config = dict(
    n_layer=18,
    norm='layernorm',
    positions='rope',
    tie_embeddings=True,
    init='normal',
    final_lr_fraction=0.0,
    steps=4467,
)
MLP neurons of a small language model. Each row is named by its layer, matrix (up: input weights) and neuron, and shows model dimensions 0-255. Each number is 500 + 25 x the weight over its row's rms, rounded and kept within 0 to 999. Numbers have three digits each.
After each neuron's rows, "fires on" lists the tokens most often at its 100 highest values on Wikipedia text that the model never trained on; "fires after" lists the tokens most often just before its 100 highest values on Wikipedia text that the model never trained on. A number after a token or word is its count.

L2.up443:481489534528551546497558467535454510507529519492508459502518497500467511510524503483510513530492501481480512518555465498498485532467490499493465491490487554470475542516512480556570501488513490527520504484562499482468508501506469541555514483465501449474466482499470488502459526482493524489477469479496513472477420532478501504465509483522492464489500516515478485459550470471503524542551469547487505507527532504501498497523510458502500452496503492504467447503490486512537498486496493490567482476492508476492510500504485508515530509514507465485518462495494496520524558501495482539490512489496521485494525525511508511463483488535475503530496478501471452507491511521526462474546497487491500512502506478488475538492491473521491509511510453524539487546511509517511483485485490
fires on: "u" 35, "im" 18, "en" 7, "an" 7, "ang" 6
fires after: " L" 27, " St" 9, " K" 8, " l" 8, " P" 6, " red" 5

L2.up153:499528492513507535482531524540467465486468515465503519479527504530524496502514529554533490451535474543496502486507503459555524486533524492477532490485494496519462529499523484517509543483470515499486481477500504467473493490519538516466474532521494486505483527460471524508498503544463510472455554520504472529540492484522545461501435513487508531513539494479502495527534491527494474492492439518463521479506491458497491538474500492506494450497472485542463495515509486469516478489506517486496490440491484500498527536498474500468491532496477494532504487454529490506507502517466455501504487511506475482507469517557491526482494521562490493520502508529476510506468474523521522473514447476515469525516491437488522535499450477521492485498513470519498501524524531504508465533539494
fires on: "e" 13, "ouncil" 13, "stit" 12, "our" 9, "ad" 8
fires after: " C" 16, "te" 13, " con" 7, " In" 7, " Soc" 6, " c" 6

L7.up1041:479520428508496522489489511459504464482543524422500497546480508494502519511512524511491516501463492513520480489487527493487478510506510447449525509433499500542539521475489491468514529498497485541497490514438515540500480474516510451461516520503497477501498482534457514496485504488480473571467546509476517531514489529507516474535500501498491512472533456507502529492445491508540479498514504520483477524509507515499532498542470483542481477509484522496479463546467491477512471490499451505527486492509491526474487529489507534491518533481528518494500488496478518498488488505532573474470529483484502511499487509504490515469494549489468505531531521524506521485513478505502498522462455457497515512495539473488529453494514508513502500506512481483520550519446504474454527542526512
fires on: "2" 44, "," 23, "1" 11
fires after: " " 46, " (" 7, "1" 6, "4" 5, "2" 5

L2.up880:502473520505469499490463484502476499497539515528466465480516512544482506501506521500458460532503512489493495460511499489472537519488510481510495508506481490508507531507491481504490477471501498507498481471459520515498465489465494469475475505463470527515501463504515498486450468487503501511506460463492493494484521500491493499444522503487506510481472523460467553507439489507499516521524531450446556469496519542501513536540455487539505514504533528525538482512466537530440486519555498516499468500499489491504525465513488475497527473506487513498517446534485488529505512520548545525534460537465522505467488488485492513530459499508507547498500497491501547549513506511525499463516505447511543448453541510516483541526531498506482524487496470545544504502509480513528528511529506
fires on: "y" 33, "ant" 20, "ix" 11, "ater" 5, "ot" 5
fires after: " H" 14, " L" 9, " pl" 8, " I" 8, " m" 8, " w" 8

L7.up234:489494493504492470503523516464489509469477554508500517510536519494497502508486536522492513496486434489528506537473459453502517510495516456487508501494498482477494522510468517488508514509478516494484510441473540497500485500451503515516510521494473517507452503518477488526505508510494501480509504551489490518513478474486471482552486497504490509452462504484490490518461475507482490484531455446453493503548502514544483520495504537491525463502546500471515475507481493477526445507528512496485476451522490533518511523486493508497502517505566551547501533533496518527472460498487536480523505513471493531445493461533519491495477503512552495529495484501513494494513477491539496552511523472462540502548517491483531518480482485547464446475522470544499516485483446537530489531549502
fires on: "2" 27, "ubl" 14, "or" 11, "er" 5, "f" 4
fires after: " " 30, " Rep" 12, "em" 9, " were" 4

L15.up1339:466494515526548503489503515581523449462489535535480526491485480506512493439476481468501530493513475517519483524504496546504496497481503512440496500550495478470547532502490488470515476488510477512486508513505507517517470512498532537467467475477543514542503542520511519464475489518501501485470503545476514520510519483539529502517516484495468538513501512554540548508491460490466461484502508484507508506472503467539506491473498480486548452513491527506480463490508489541480543471515511501508500458509492449476524539503519481515535478488502443517460509465498524459489495488490455499527501503482498477479455499494498500498501483495487521497487516538456535501510528521511501499472458529462512513465497524514496503481533497512547498471536460460504493560506499496498460511480544
fires on: "2" 53, "." 4
fires after: " " 41, " (" 12, "1" 4, "-" 4

L2.up435:488520514506489513523490532499465441520467485464521494465468465523498463504468485500561534509485486547496526500475496511511462493527520491512487535484542494494490457535477513508462520493491526486527496572509535477459508541500521530489477514524494496521501461502535513499475482469534508467492488512442481492465466490457495469512481463510501472499504550473523489518520543523523524525528519453458448497520537511511477480532512516505527468497506514467477476512470461497486498553532512490540493521488523488507513497503518532475534530471494479511519516475471489534465503536476501471485495471455534457506498529514550484492475491480521487505491494478506491493524504487518451526524504488542523503504452490509516481533556470531506491480501452537527528538504459486486501505480495
fires on: "ist" 19, "ic" 12, "c" 11, "port" 11, "aint" 5
fires after: " S" 24, " D" 20, " Democrat" 6, " d" 4, "ens" 4

L14.up1247:515505460511484483491471509493518447529496544536506504568431499542501485520481479501535498513492487514480506533490492476552540483463473497556496545501527489520541470511522567484497518453521515521534489493497506541499509507484511516495501489509492497494518515528485526478530519489494551496476480475510509509481516474533501529521516483469504482477490477502555505510532466461504528480490483474516517534499503490479471527518470479521495465491527477495498454499495530510487475523504480513490458516514509514533492496546501510523467549497489510480465485472528568493444506464503468496484495524442501527497477481510470524485509541447511512478489484495486465469496460499505465543512465514507475526512526496510443454525484513522525480482537448474520532469493475507468490509492484
fires on: "2" 95, " Pro" 4
fires after: " " 76, " (" 17, "-" 5

L2.up943:484475498511490562510499542480528527541485527501463526487501470473518502486532479535469455475493458494506457499497539513497457505504521524516478451509542524507468505522509528536499488479471501523517536467493523485523512479484479524479440522503534493495557529518547521508536488502517522505497504474533508488496536493502502484521527531458482472479487494488461518513499519493493468488480499525514447516510489479517487477534450500505470490534504514506500455500514505447505534504490481563479514522487477545510526520504505492461480519528484538494532475542527471475500459509487520465461523446528507461492484485463558493518513508515496511470459479522531508508478528502512493535515477488471541521479489486522468491505510507488492495495509455468535497507506444533487431537493507
fires on: "er" 34, "el" 15, "ident" 8, "ord" 6, "elf" 5, "ver" 5
fires after: " " 36, " V" 6, " A" 5, " Val" 4, "e" 4, " d" 4

L2.up683:492515514460465506481544507513549472508532457533542530499504516516506449527445509523510502465520482490469487524483481460512511471494505492516496499522459449497516491485553455482488470512559505500528497495481497489484541496459508550485510487501501542502523513459535523527471486494510512527518501517534506455486483491547450471525458517537473528500501529493491476492459495487468520519494484502547494509516491565476511473433465508512530516539494533509467480522482522499493441488517500502540486501505539526496507512517476495501476554515480495538497528482465475468514507455498490493498524510482529490506536481528494489494517504469495457470479478482480491505520514480467499498494502517460511520502503488551514534512533470494485469475546537473492520515487504479455520552493517
fires on: "ig" 17, "g" 12, "st" 10, "or" 6, "fl" 6, "ino" 6
fires after: " F" 13, "on" 10, " Con" 8, " con" 7, "i" 7, "f" 6

L2.up276:483503474528478523503486491450485474469513469532458480494522485491508489504505472523495497501513447540486529510470481540514542502530478545510505518496483485507542503523458509494516488504496466479489500503524483451517446488546466511536509474524515498489483508486527491511553507505467478505505488533495503504473559490507514520492564467470528497530511554510497503554541512491503493500513482480477495519510494495522473528526468522555537496489490487505531507505516481463551489476514486528493531528498504501508477483452528543503534461526486516474531478509477476481495453519511492504486488513529480497501510538506520491507510515488478492515472468508500471549463523485465500475490479488459530423496484496533519484484501444560496493524448513511461499482548511503437509516448492
fires on: "ort" 20, ")" 13, "em" 12, "m" 7, "re" 7
fires after: " m" 23, " N" 10, " n" 9, " in" 8, "t" 7, " M" 5

L2.up915:446549491478518540508553502485503511536536471516490473482516504544505531496502501523467504476484487505509522470432519477503525517525506497508486490495443493550517502480542485459521501491479534488516538510514512491515468521540481497556508536510467500504555503465471486502482502455481479469517528500470468536477528506470485526531502565507494466491499517517508500532510477494464498523473538526482503470482461514503492504490506474471470488489487510496441470468511503482520486487529517512499506566514547477499493479514477533482476496502519501550515488478494513526493487485445513558492465507507489506498515505491510493495496482505468500521524535501448533468502476477485505557490494497520499453509527534482482461512531510465487474495534499472503499528517549547516442494467479
fires on: "." 32, "'" 12, "D" 10, "T" 9, "R" 8, "B" 6
fires after: " T" 19, " O" 15, " B" 13, " A" 9, " H" 8

L15.up260:500555504472508483461463464488449446463461534538524572545459515488498501506526509510501526491517520473497575532455512530486510511474506486470474470540473533530526519511492486531488503512494527499476486494454474520511535521501483481485522499535518467521495493489534493512527507533469481488507518463507550483507509465464474503485455505503501497515514532515494473491494517482484556524504505475472518503491482477478477515500520469494478531523508474483484513519478509500471570521504503499561463503506534499521496503535459488536498486526469474497455487502507469502449496519554496546506492478491499494470483513486510529446508516528514454500510488521503530526479493530512489486477491467482487511555525504481487526529515453491480471445481484523514514474504480481506480508517533
fires on: "1" 62, " " 25
fires after: " " 61, " |" 5

L15.up1022:489511511489471482468538497504502518462499455511443466506530523500458536469500507560511540497477501505525528538552503474450513525497529489499495550533524472494533511484517478482486502526489536523528508512524522546549474477528532431514494491528470494448502488525476514516449494514454484457480525513520502488505472462516505480516523474470460498504542516490520519553479482492481512521505452490532511518506436499464507502516504510515525491527497504458511504522526455522484479469524508464515525498477544496502460551514461500496495514530489491518507514466529474467489477504494466503483512475473507550518505472508483501515490473488475495551489472498474480482496483483495483516534481518501504528516508497541499476494506503489516507487526459469517535539509444517494485545521538
fires on: "2" 86
fires after: " " 68, " (" 16

L2.up1057:444474517508510501485522556499519486517490521494518465498505499549534496520508492473506476542532510479532506479479488476515479490485465493542529462522528482467496522525441481492489466507495520518511495490473500551454478508472482481496541527538464521492468517506519533525476509517475513529502473511477493536527480461472510502492478509518474447534539497561496533530525485440503495494488506512509503492524497477501500497498447491513511508473540486502481516502472525421472490491495491522527488530510524525482474488462553528534527475528492437524524468486470501514514473478520499495490496496548536513471464532509498517504518514485484526478525463500515485505480481461502491491493453533515484470543541543529525479485491452488540459471482526535500507492524460489486491486512524
fires on: "qu" 28, "w" 22, "urr" 8, "n" 6, "ou" 5, "erv" 5
fires after: " s" 23, " S" 14, "s" 9, "S" 6, " north" 5

L7.up693:508531511520513433484492481475480498509470498490496513490463477487445520519453473535476518489498525528464514505495534478448503488561509534500508495454514505505477511535504504506497495521512464489480519467519535468530518496486453517480529469470476510491482479471497467515532499511459472510556495517533502505476511458532499501498512511538500558513474495548525549512506498526488481534495522524472518486485499479477480475510540472493482477443500503514498540527500515483527507492548523482485507518493478513508501457470465486507489518483514518487463511477509482484473505460520481519523505445499537474479484494508491510518494499509494509515488501524581463521470509475503480435541475494538541465542500533510472487517535481484507509507489526446459554491547489506529515471518502
fires on: "7" 30, "ar" 15, "w" 7, "h" 5, "12" 4
fires after: " " 27, "–" 10, "im" 5, "il" 5, " Sh" 4

L15.up1118:485514481483486535506509466505505498488553491477480554523475468494470540489481495462479427491501535522526521509492490474484504518517511483541490532474497462471514467498498538478486476470504534547504508462539513478488487506464531536431529498500512480511540515477526542485523472494499492526513469523510518470505513500469473523539486484488505499560471455543520525493499464504528513522486484519453505499515503479471462480548442512456499521527510524456459507477495503459500528516493497483560532495512514521470488481494522519470528515527521485490502468480540486461476529509503489505511485495564536490514481523534516510522481494481489501475505468482516502508484467490512538516512463492514478487503566483483530568534486462509480487520504490508493519487500506465503499523475528
fires on: " " 85, ":" 11
fires after: " |" 43, ":" 7, " in" 5, "," 4

L2.up874:530490522510457476523518467485503468501480491557482531507444508481488520438546483503492491547492491482500523522487511520536483462500491514474466507508523496503503521501451519515493565493461514511541479507545505500507481530544487474491456512474505510492473525488479554473478468477501470470498499533480515532498533501451509533492496521516520483514487512462502486533480521511485530462472502486480502501528486482515496426487473518533466541529524500506510486516480520470501509467536484463512530502516555521543515513475524459516512503521509506489486481515499516488503511502484509522520472546470476525549517551468523526543475468475485512487528528546488458486495509481517488462508503479557476532497488472533501524461478476503519525489512524497514527501497507465446477456503475
fires on: "k" 22, "t" 17, "ess" 11, "-" 8
fires after: "d" 17, "ur" 14, "n" 11, "id" 9, "el" 6, "r" 5

L2.up80:529490518519533514479496485491532519485499476480496510516496527498502463511504491545534499477524478473514500497526469499513548494480495532538534518494491466535503480545494490555503518517505487486534477512476473512487514502509503498440476501474537497510528478532483532498519448466494466493491496458485485455540504519474485476532494463462483506510492480493512531505514478488466465532496459546527475501537521493498483494518487495525506530507497545531493524486508472497525439583486494496487479486485514475494506506473502548524471502452494519481448522492475451472551524484481529537504460528505506531519530468489474506539457512486510517481472491496465515547540460505466468505541500455452505494540471472520468505522501486496523504522504462522503508533521535479536465522486480
fires on: "an" 10, "z" 9, "at" 9, "h" 8, "s" 8, "er" 8
fires after: "é" 12, "f" 12, " F" 11, "u" 10, "z" 10, "á" 7

L2.up205:477502508557499467462481442497521490534536508521491534476522517502465451530510478495485519535483533559455509481474478485482487504512497484493537482505484510499517470503467542505499548491457521526452520562467462509511483534505511495454475503506494489543475494462486511471488458472506480499504496469482479490498518538492537498453517487470480520488502517456533551521457569473507527511516502514459554513519504499480514526475526462525474494480526496474527450501537480485500502493493481510586460507474505535528483513497490502532471505473530499525486521520499507487516531483515509475514505488516477558464516491490525491508525533531501514530517486532484496510492493542517517509505470486497519502476477474520496493466489512491492478449487543511507488528483495475494447494492508
fires on: "H" 53, " H" 13, " K" 8, "end" 5, "ep" 5, "nd" 4
fires after: "-" 26, "\n\n" 19, "==" 9, " \"" 8, " P" 7

L2.up376:494513515494563511512499481476530542509500512441497477490506443459544502498467489521482491498512468511515544485454477452459460513484509504490500500467477525545467538531479479489529466535521507500510509482492504451483505512526521509514457512479507482490479477455477488535512469548494517527518526475483493512483547562470504453515540487506520490504494490544481541514545534481501491496463462525530490472484524486518497501439499445511490482506539524477474476500503499524541506496507510481502517541457512458544466544479505493483499504504520522558485508488547483521529454543553485501498479510465482528471524515504462511532460498474517498514477511481515492530539517487455517490504498486523512488493536476532491526493499502490462476509510537481503508514492511509504487503484510
fires on: "ur" 63, "'" 12, "ew" 5, "und" 4
fires after: " G" 17, " T" 11, " O" 10, " M" 6, " C" 6

L2.up241:543479508515472427482469500501485505501508469492489504503478503471546506521469539475472492535470513555512471469511516532512489490468517508516507495498556514510509506514483507455477535492518508461496496485505520496542490509498515489475467529450480497530487547489515441474487504479529444471498487526520540493479523506508528474523511452539514510504539509451499520525482530517493500536533490530486498477472473468531472513541495495525499469468504546495469513500545529483469502500471469480511516511524536508516476515457453443499531513477529485485488479479480500528463469488528525511444461486475464524503502533524501508535481533514471495482483541524519497546472499518474498470477480483511500501455525508504466499514551539479487492522453494508495520498513479521540488536521520
fires on: "ant" 16, "is" 13, "ult" 13, "ost" 10, "in" 7, "op" 6
fires after: " m" 12, " w" 10, " B" 10, " h" 7, " H" 6, " b" 6

L2.up609:463459544516502553505451483525508495516513466525524499461514508484531501484500555519474509506538470495483454498513507532475523496489501509498502496455489514497552518542444531493519515464515505485480522459468519486507512462469501478490465506492546537493497498532505511489490516490507486473553471526449476473528497470479515517498529533501507526513482511487480533479454543491470505515473503499566539531502519553498501481497538466516496466479503541486536513518512538496491519504488540566474512448545474478509492493528518525482478497502561485487512478505489483466486464519493461461485468473523480454509457507513525492512549460487481508502506485498507521532511459522467476525512442493516504509492489484498497479499486498513527527472486489524504531465523518488488499508494463
fires on: "z" 18, "el" 14, "l" 11, "en" 10, "y" 8, "m" 6
fires after: "e" 14, " O" 13, " D" 11, " d" 11, " A" 9, " " 8

L2.up1128:447487530464484512438499505494473485481528495485543512505520524487493507536502492523483488509516523510461452483490511512492518524493521501494509491490522509465478504540486523479499484511514520509484458501487489485532472467468478489463508510509525481496498538497498507530499507531522509549541506536526498455499460504515480504532480494468478523522472530451524497471489484512531448415527499509497497555493486462474498506531531499540528530524503508503539509506523492487500560500545510483509495463480494452492482499504482522500543491498489468510453447504514500550521502431514487490482548534478558518498515519522484450475524521456445511488478495441492505526496505509500546521502475503562473483481480451503480505480534481502483509506493496526521519516532520504502490519492514
fires on: "N" 34, "M" 25, "A" 7, " All" 5
fires after: "\n\n" 24, " (" 17, "-" 10, " \"" 7

L2.up941:475550525497507522485523550499486466481487473469500485461530515479504483525494524502503542493506547520516528482537458497496511516477521507516483498483510515512490494530546507499507460464490532473495525521442492483517489544482486458477521485539508502532424494496508506516503526517485513504483494506458489486515480506478494506499487557508463517512510523510537526502466472471515483509462549472454491520507493509524518531463451488505477488529435512492492546508495462515530514484545534530491492457500512525477499518461487499511552493459482481528473481506500475488514498465513492502508463497478503527497481510582478501517451458522511493460547481520486530515529562506528472484476487562461479492523495508511519510512489470453550471520496514523497498501497495514493470504477495
fires on: "oc" 25, "on" 12, "our" 9, " life" 8, "uc" 6
fires after: " v" 10, "s" 9, " f" 9, " res" 8, " s" 8, "arly" 8

L2.up20:499534516517514541470518499484512488555513526498485467507477504519503502509506474504503513526485507512491493543547511462505500520512509521437496524502494519484536495479476485477519482513504482526537467495516486523501511500538546484488469481535516526490512518508506533501433464499491545535495459501521504494534481459501515446501486473509465494519483495481508430464516500506514530455540537526499499524482473513511512478528486475517528527493482495541497491490470497542490485475472532479548486473487563478505460512501499529485498533425495525480487515547465496507523472531488480455525497508486488509495530484462497465511514534518498524486445506457515475506507490534495502460522518446462504495493500520508510477451536531489503491540505493508455524437507469535523478487484540
fires on: "forman" 11, "ett" 10, "irc" 8, "ert" 8, "el" 7, "aus" 7
fires after: " c" 30, "ab" 8, " per" 7, "á" 7, " s" 7

L7.up13:513543509483465479492490498518450512506520512500492495496481510500517521504500482485504518492499492476551503424445521533535506499511527489569472530541490522513468495539503493512452568519531483497505492541506473538527448487516506490520504489484484506530551504517467557499533476481511492474490466468452508526463527498521493514454498478529481467526492492521492495484504482532477502485484515502458486513507465452502497523475487445465497537498543528535502523522470500512508513548503519543525492519476483525482518485481504474480507481531480476521469521475544457522523508523503525481518508474520473513508474500439497502468501460520523505542468470504487504524502519480446495487498506467462517470534543489512514515466507496539484496517494495527486496538501464540518476522504468
fires on: " " 44, " |" 10, "l" 9, "ess" 6, "on" 4
fires after: " |" 43, "0" 7, "ag" 5, " J" 5, " " 4

L15.up523:488542475533456481517541459476440489495495490486476498488492530484524520511476513518484514496517497498454516526508513509519481543444449509444508514556500498495514527503501490466498457499531521526529479505499495539518506449503526536523486491535513501499513530471496476461499469529462505506464448510519491544486479529517522469502550509511517547499499477481491522496531509505520486450495485523458522488491528477547478473510472484487517487498505484507496532480481508503448482502477527514493469512485546504499471541500516505535518495490521507515468523490504540511507506505459469523502485514490496443477496524476525483510497492442462507507499494544471496469505440516483523502456477457504507467486497547522507476427511484518542532541500473525513503527503512550549482507487513
fires on: "1" 31, "2" 16, "," 8, " was" 8, " " 6, " became" 5
fires after: " " 37, "–" 8, " (" 5

L7.up631:446530485523497444509527474457497448493499490517499513475480515494517524536501508508466539501485485510499484485496500489507499492535532523539525487469535519514523491524502507458503526523503507460521499538509447485496508512450518562502491488517514488502496514501476516532503512490503484502531543468461592543515492494487483513452458520539494511488503509484508478533438504485513465510513465506490454516505521476464527440549484494465518510502497501455503459524491457491488476513527497521463454512474508459502533515537510515479538545499509473490521518518485469512481446503504512514488504445478542505488527478499501501485498517513469537532515499519497547508508444505506499478479517503533539532508484497505523497472470511508483527497510519467488494459485451500517546529488493
fires on: "2" 34, " " 12, " f" 7, "1" 7, "os" 6, "i" 6
fires after: " " 43, " the" 16, " cl" 5, " f" 5, " n" 4

L2.up1082:526431472513492490485493485511504468514513511519573507508515542493464505489515486502509507516512496460496530496468490467519531522534494523498521450486523540491491483499508498521500502472519468525497478498521469550485491492470468523521469483514498494525513443520454490448461505494483517513534476506520494490534494504527489504489508474449481536462486503435519541533505496452500433497481480519506509521484529512510488506524533508535465528515494507494495489499517505507531485503531509498483515483528495533514458517512521501527454504442519480494534515525468498509505552499485509528513507521504492491477473517509486491484489481519521499462477480411529496493467499540489518544513484506465538466519517475540503519443545502479468524508498478471547543515480478523436487504518498
fires on: "A" 25, "M" 15, "G" 12, " W" 11, "W" 7
fires after: " (" 42, "\n\n" 17, " in" 7

L2.up1067:484486476522563502504484477475558527452504475479504489511490495493513467518523449493483492494521514459469525529503480497524498480481495482534529509488452489503540496492482485512490457503512567571481538480467524496526510549488502506505491493498477507521468518485487484540527503532498511483509501490501493493497497471497485505501479508472496501503534472517464468551489523514522488476475474537507510481494476516502477480476502475467464508539550530547463479509487495467499529518499504481481520474498508469534517517492491459519514516503503528470486523542474459434502507524549510544466469501482507495479517523491490506514508530504508510441546479533563480488485517477522546495540458484447496505492538494486519509468486453502524486463518551526493507518483494527541478458519532
fires on: "ine" 15, "il" 12, "hip" 10, "re" 9, "h" 9, "age" 6
fires after: " sc" 16, " eng" 14, " M" 13, "ak" 6, "s" 4, "arri" 4

L7.up568:510507538523498478506508521509507460506494548475547455455535529489466479471465486502478496517471498495512531514484547474479516523479502484515505487558488538494456499502485477472537492497511504491527514477486554515476513491472490477544509535497471497518490544506500477545480483504499521510476481459478500487464557499484541514529531490537481488513470527523469525460492478486514501470556519495488496551496500500533518524522515514511476480452523478527481509518459493486517532499502507469512511499528440502489533506522493496533420486476513491495471485465445475513489511521481498521483524496469541480523506510499520534503496534474501491514473485512488471447475468483489513491476470514507526526529554553535522482498514489447500442454467547503509491500483515508514525514499500
fires on: "N" 24, "ul" 13, "old" 13, "%" 8, ":" 8, "l" 6
fires after: " h" 18, "″" 12, "°" 10, " r" 9, " " 8, " R" 4

L2.up414:456558529474498489490516472553484492488529517491478532502471534546521521495475495506503431514536555475503471467491518477483560510502511515485436470497471543505483485532449527496507473505508545470525506511482517494513489527501530527480512514508506446488504490477495490510490513546518479509528508543511530516513477470508501488517554485487499523494500533481525511451509506513513476509491493537508466486473515534503490488482517498498532512528482514485502492473536509483490512504515450494449504522510485505442529499490506457529495535507533448492478493513507464517486489497490526511548514531485490531541492474458570490495524493504478456475513485469475512500523483485493544464479476484435471530504467510523486519458464505464534489521473530504495473506482504513485466535519482
fires on: "ank" 17, "ough" 17, "ost" 12, "ir" 7, "oy" 5, "ite" 4
fires after: " P" 12, " b" 10, "f" 9, " th" 9, " f" 6, "pl" 5

L2.up1123:518478484541482472463524520472490505519524512482459511559480495533496475520498479541495498509511494491500480547551496521508502471489515535503533493483487482492509540500484454486517489501476517510527523532496458514451491523525518498464497510512522576507411484489439488490463485490511505497527504538476523507499482496473481514490504517483497525505446570523478486510517511485503477477494488486442465512541497560494505493541494528490516494479479473488502465494476516500516493526538493506512528465565501505505526501498467518500475491518507497471464524475483501479507506509486483481466481548475477509525493519480537482523451463493467520498507469529490500493483469456552495472515476491464511528480503513500534453490485525492505513450510532530503501504546489552551490497519501
fires on: "y" 22, "a" 10, "h" 8, "ou" 5, "b" 5, "gy" 4
fires after: "s" 15, "S" 10, "as" 9, "oc" 9, " S" 9, "anc" 5

L2.up1383:519509542492500516501512543479498469507520490506491457512487494470490497502510485461516472525552482501505475497491502508481486449475460496529511464530482559487500506523511507448496505478485533501520515480527465498500452489495512502493530496497489530483475512545509474524482457506540512472505532532547468491488545510479478476507444456505519471457548513538525508507525512523559498506478495517525508502520508506571468506497464525510488509480504515454473461479469523475507487500463553526475497466505521515460486499472509511468462545530483528538469472487488523456511471509518460491520537497462523466506485516543475504477526480435548487474489490500517548511486500499509488539526503536500475511484477515530510499478534508539490505494513464492482481543478502539498477524527502
fires on: "ur" 36, "qu" 22, "u" 10, "ud" 8, "q" 6
fires after: " s" 36, " S" 19, " B" 19, " b" 7, "s" 4

L2.up319:487489536484500518506453534530496472482497502502519471484515499523481457471452503514486509493498563483481473466536500543524489496444534494541489477473475520500554490533464516507497486508484514515513480499473521504465516544514476504487470543489529523508516510543482500557480515478461470481511518498481523458479497530516510487491499536474485474546521506451506501490461499504525550528506511498481496529507509497492525472480541507526478532466523532506475513527529491444459481489480474473445509519511509460514495524495473450528528518468533501510515494510482509475455522502494449524499515451490502482528472520529512505517532528505479442505531536501519508520429542504501560469516516487506506488562515489467505528487484501499505489500506492545518495480480497484513496515455505
fires on: "ass" 26, "ant" 10, "ag" 6, "ous" 6, "c" 4
fires after: " Cl" 18, "ra" 14, " pl" 11, " dr" 5, " h" 5

L2.up1425:514520485531494521474477507492487488524492526491479463478471547521531525510522492470528488499481469486492520479485548474527482533527497520542498493501505516451492541482471552496506537501517553523539474552513520521480485489506493473500499514500480456467534477491514489525501500518474510466479495502475489528533456486539564437513497493511486488500439531500499504474477494528528502510504451501484508495435472516512513458479509491505510479509490510470527513498518480510451455502527493541488509490524502483480498474497464512519489534518430455481485516482547477484485482521473487531469501520458547492440528503519501498548513511499519532490519438509499499471503532464528488507496496536491458480472511536516504520532532517487544490533529527473531494511491498493467516485505469
fires on: "in" 21, "ib" 10, "ines" 10, "pl" 9, "er" 8, "ust" 6
fires after: " ex" 13, " Ch" 10, " Mart" 9, " ind" 8, " s" 7, "S" 7

L14.up965:536473532524495479480488473500506486528498525512493518469495522531482482504462487469477488511503482488531520478466495531499495526554496503505482540497482489468489514508520522497464490512508506536544502471500505458535517531470451516463514481511491527554509532511525524511548473514496474521467496516519489484514518490458534501501472470500504491481514492504505503476512484481515510497522452500503508475469488516480478484462489542515519514567491500470498476513553503507508530511556517476514483437518489504491546496482507479530520498479520505536469524508538497474462493516493481536502498505546449498466506470470495576482511504525513503496533520453523532486468537453504538504552477498543569483483493481471534509519496500467544489475487472447446489492500488462523470482490521
fires on: " " 79, " −" 9
fires after: " |" 42, " on" 6, " /" 5

L2.up219:483547446483519545509554448498475500490485488479476458434531531522518496551473504508494499502533495509501491560512470468534548494541492493488470499525494489541482491526456486478558504541473494504514536535480441501514485469502494453484484483488480495523492469501476518503506515535501538526502481511515488530520521477511490517495508561516469505472461512559504502505472511470491482504541483502464451504502493528529484469490489519490478520526526471513487529490495473458498521518529490465522531548466470493517512485491477528474498505482541505456527468541474540469513513469511465477496494477502523496516472488464495494511497515500499485506522504538496512551491505488509531518508494533509469479450516492485495447531494507534519528499520533475469503503475493530528487473475471
fires on: "ch" 24, "est" 11, "op" 10, "ard" 9, "it" 6
fires after: " T" 19, " mat" 9, "-" 9, "at" 8, " t" 8

L14.up408:500504465488494483496514475485427495493505528528512477504523508475494542470501504516515505525481495501490503485470522521483500494457475503453505515526500516548486512497479543461488488522478528431500482510485504472522506509530511476501515518494517466464503519503529489489498497513504501463501529524511490513497540491485538455502478480513486516506559502596519539493485533529537563518500500485514524507489507543458490496478529482507475517494521499516485508470513550481470507432488506474488456513469503469478524541502490500531492504496490505509525496486480485501480511474501472531541479459510492459496534501481488454534475445489456485473552459539517537460505466508499524477485501513493530501556473518501504495518470515515448490575511507539526499517499523481504467508477499
fires on: "1" 50
fires after: " " 36, " (" 11, " was" 4

L2.up878:502522505509547504536460518522486542517495476473504519507488480497521499523474532478485477478532570513486522498514506498491491500519522471499473547516534489513508475533507481437487493484493524548519485549461485508464503495507494508482517557490508502513466502501534527486512472429494518512517529513530502507507444513495467493529487531494508505523487488519489513484501489467477516542445514498440490471471520494548445468512473544517536497514489480498510463495482511484505502537533498501518447511491496447497437493497491519531475468461436524560508502506482516516485519503478460492503496510512496480527495496491519537478443521502466483493539520520522475478490508527495487504494477544509459505515528457533533478505464509528519462533499521511505490505504524514496485440504468
fires on: "a" 21, "y" 10, "at" 10, "an" 8, "u" 5
fires after: "ub" 19, "aw" 8, "ok" 8, "ob" 7, "ar" 7, "ap" 4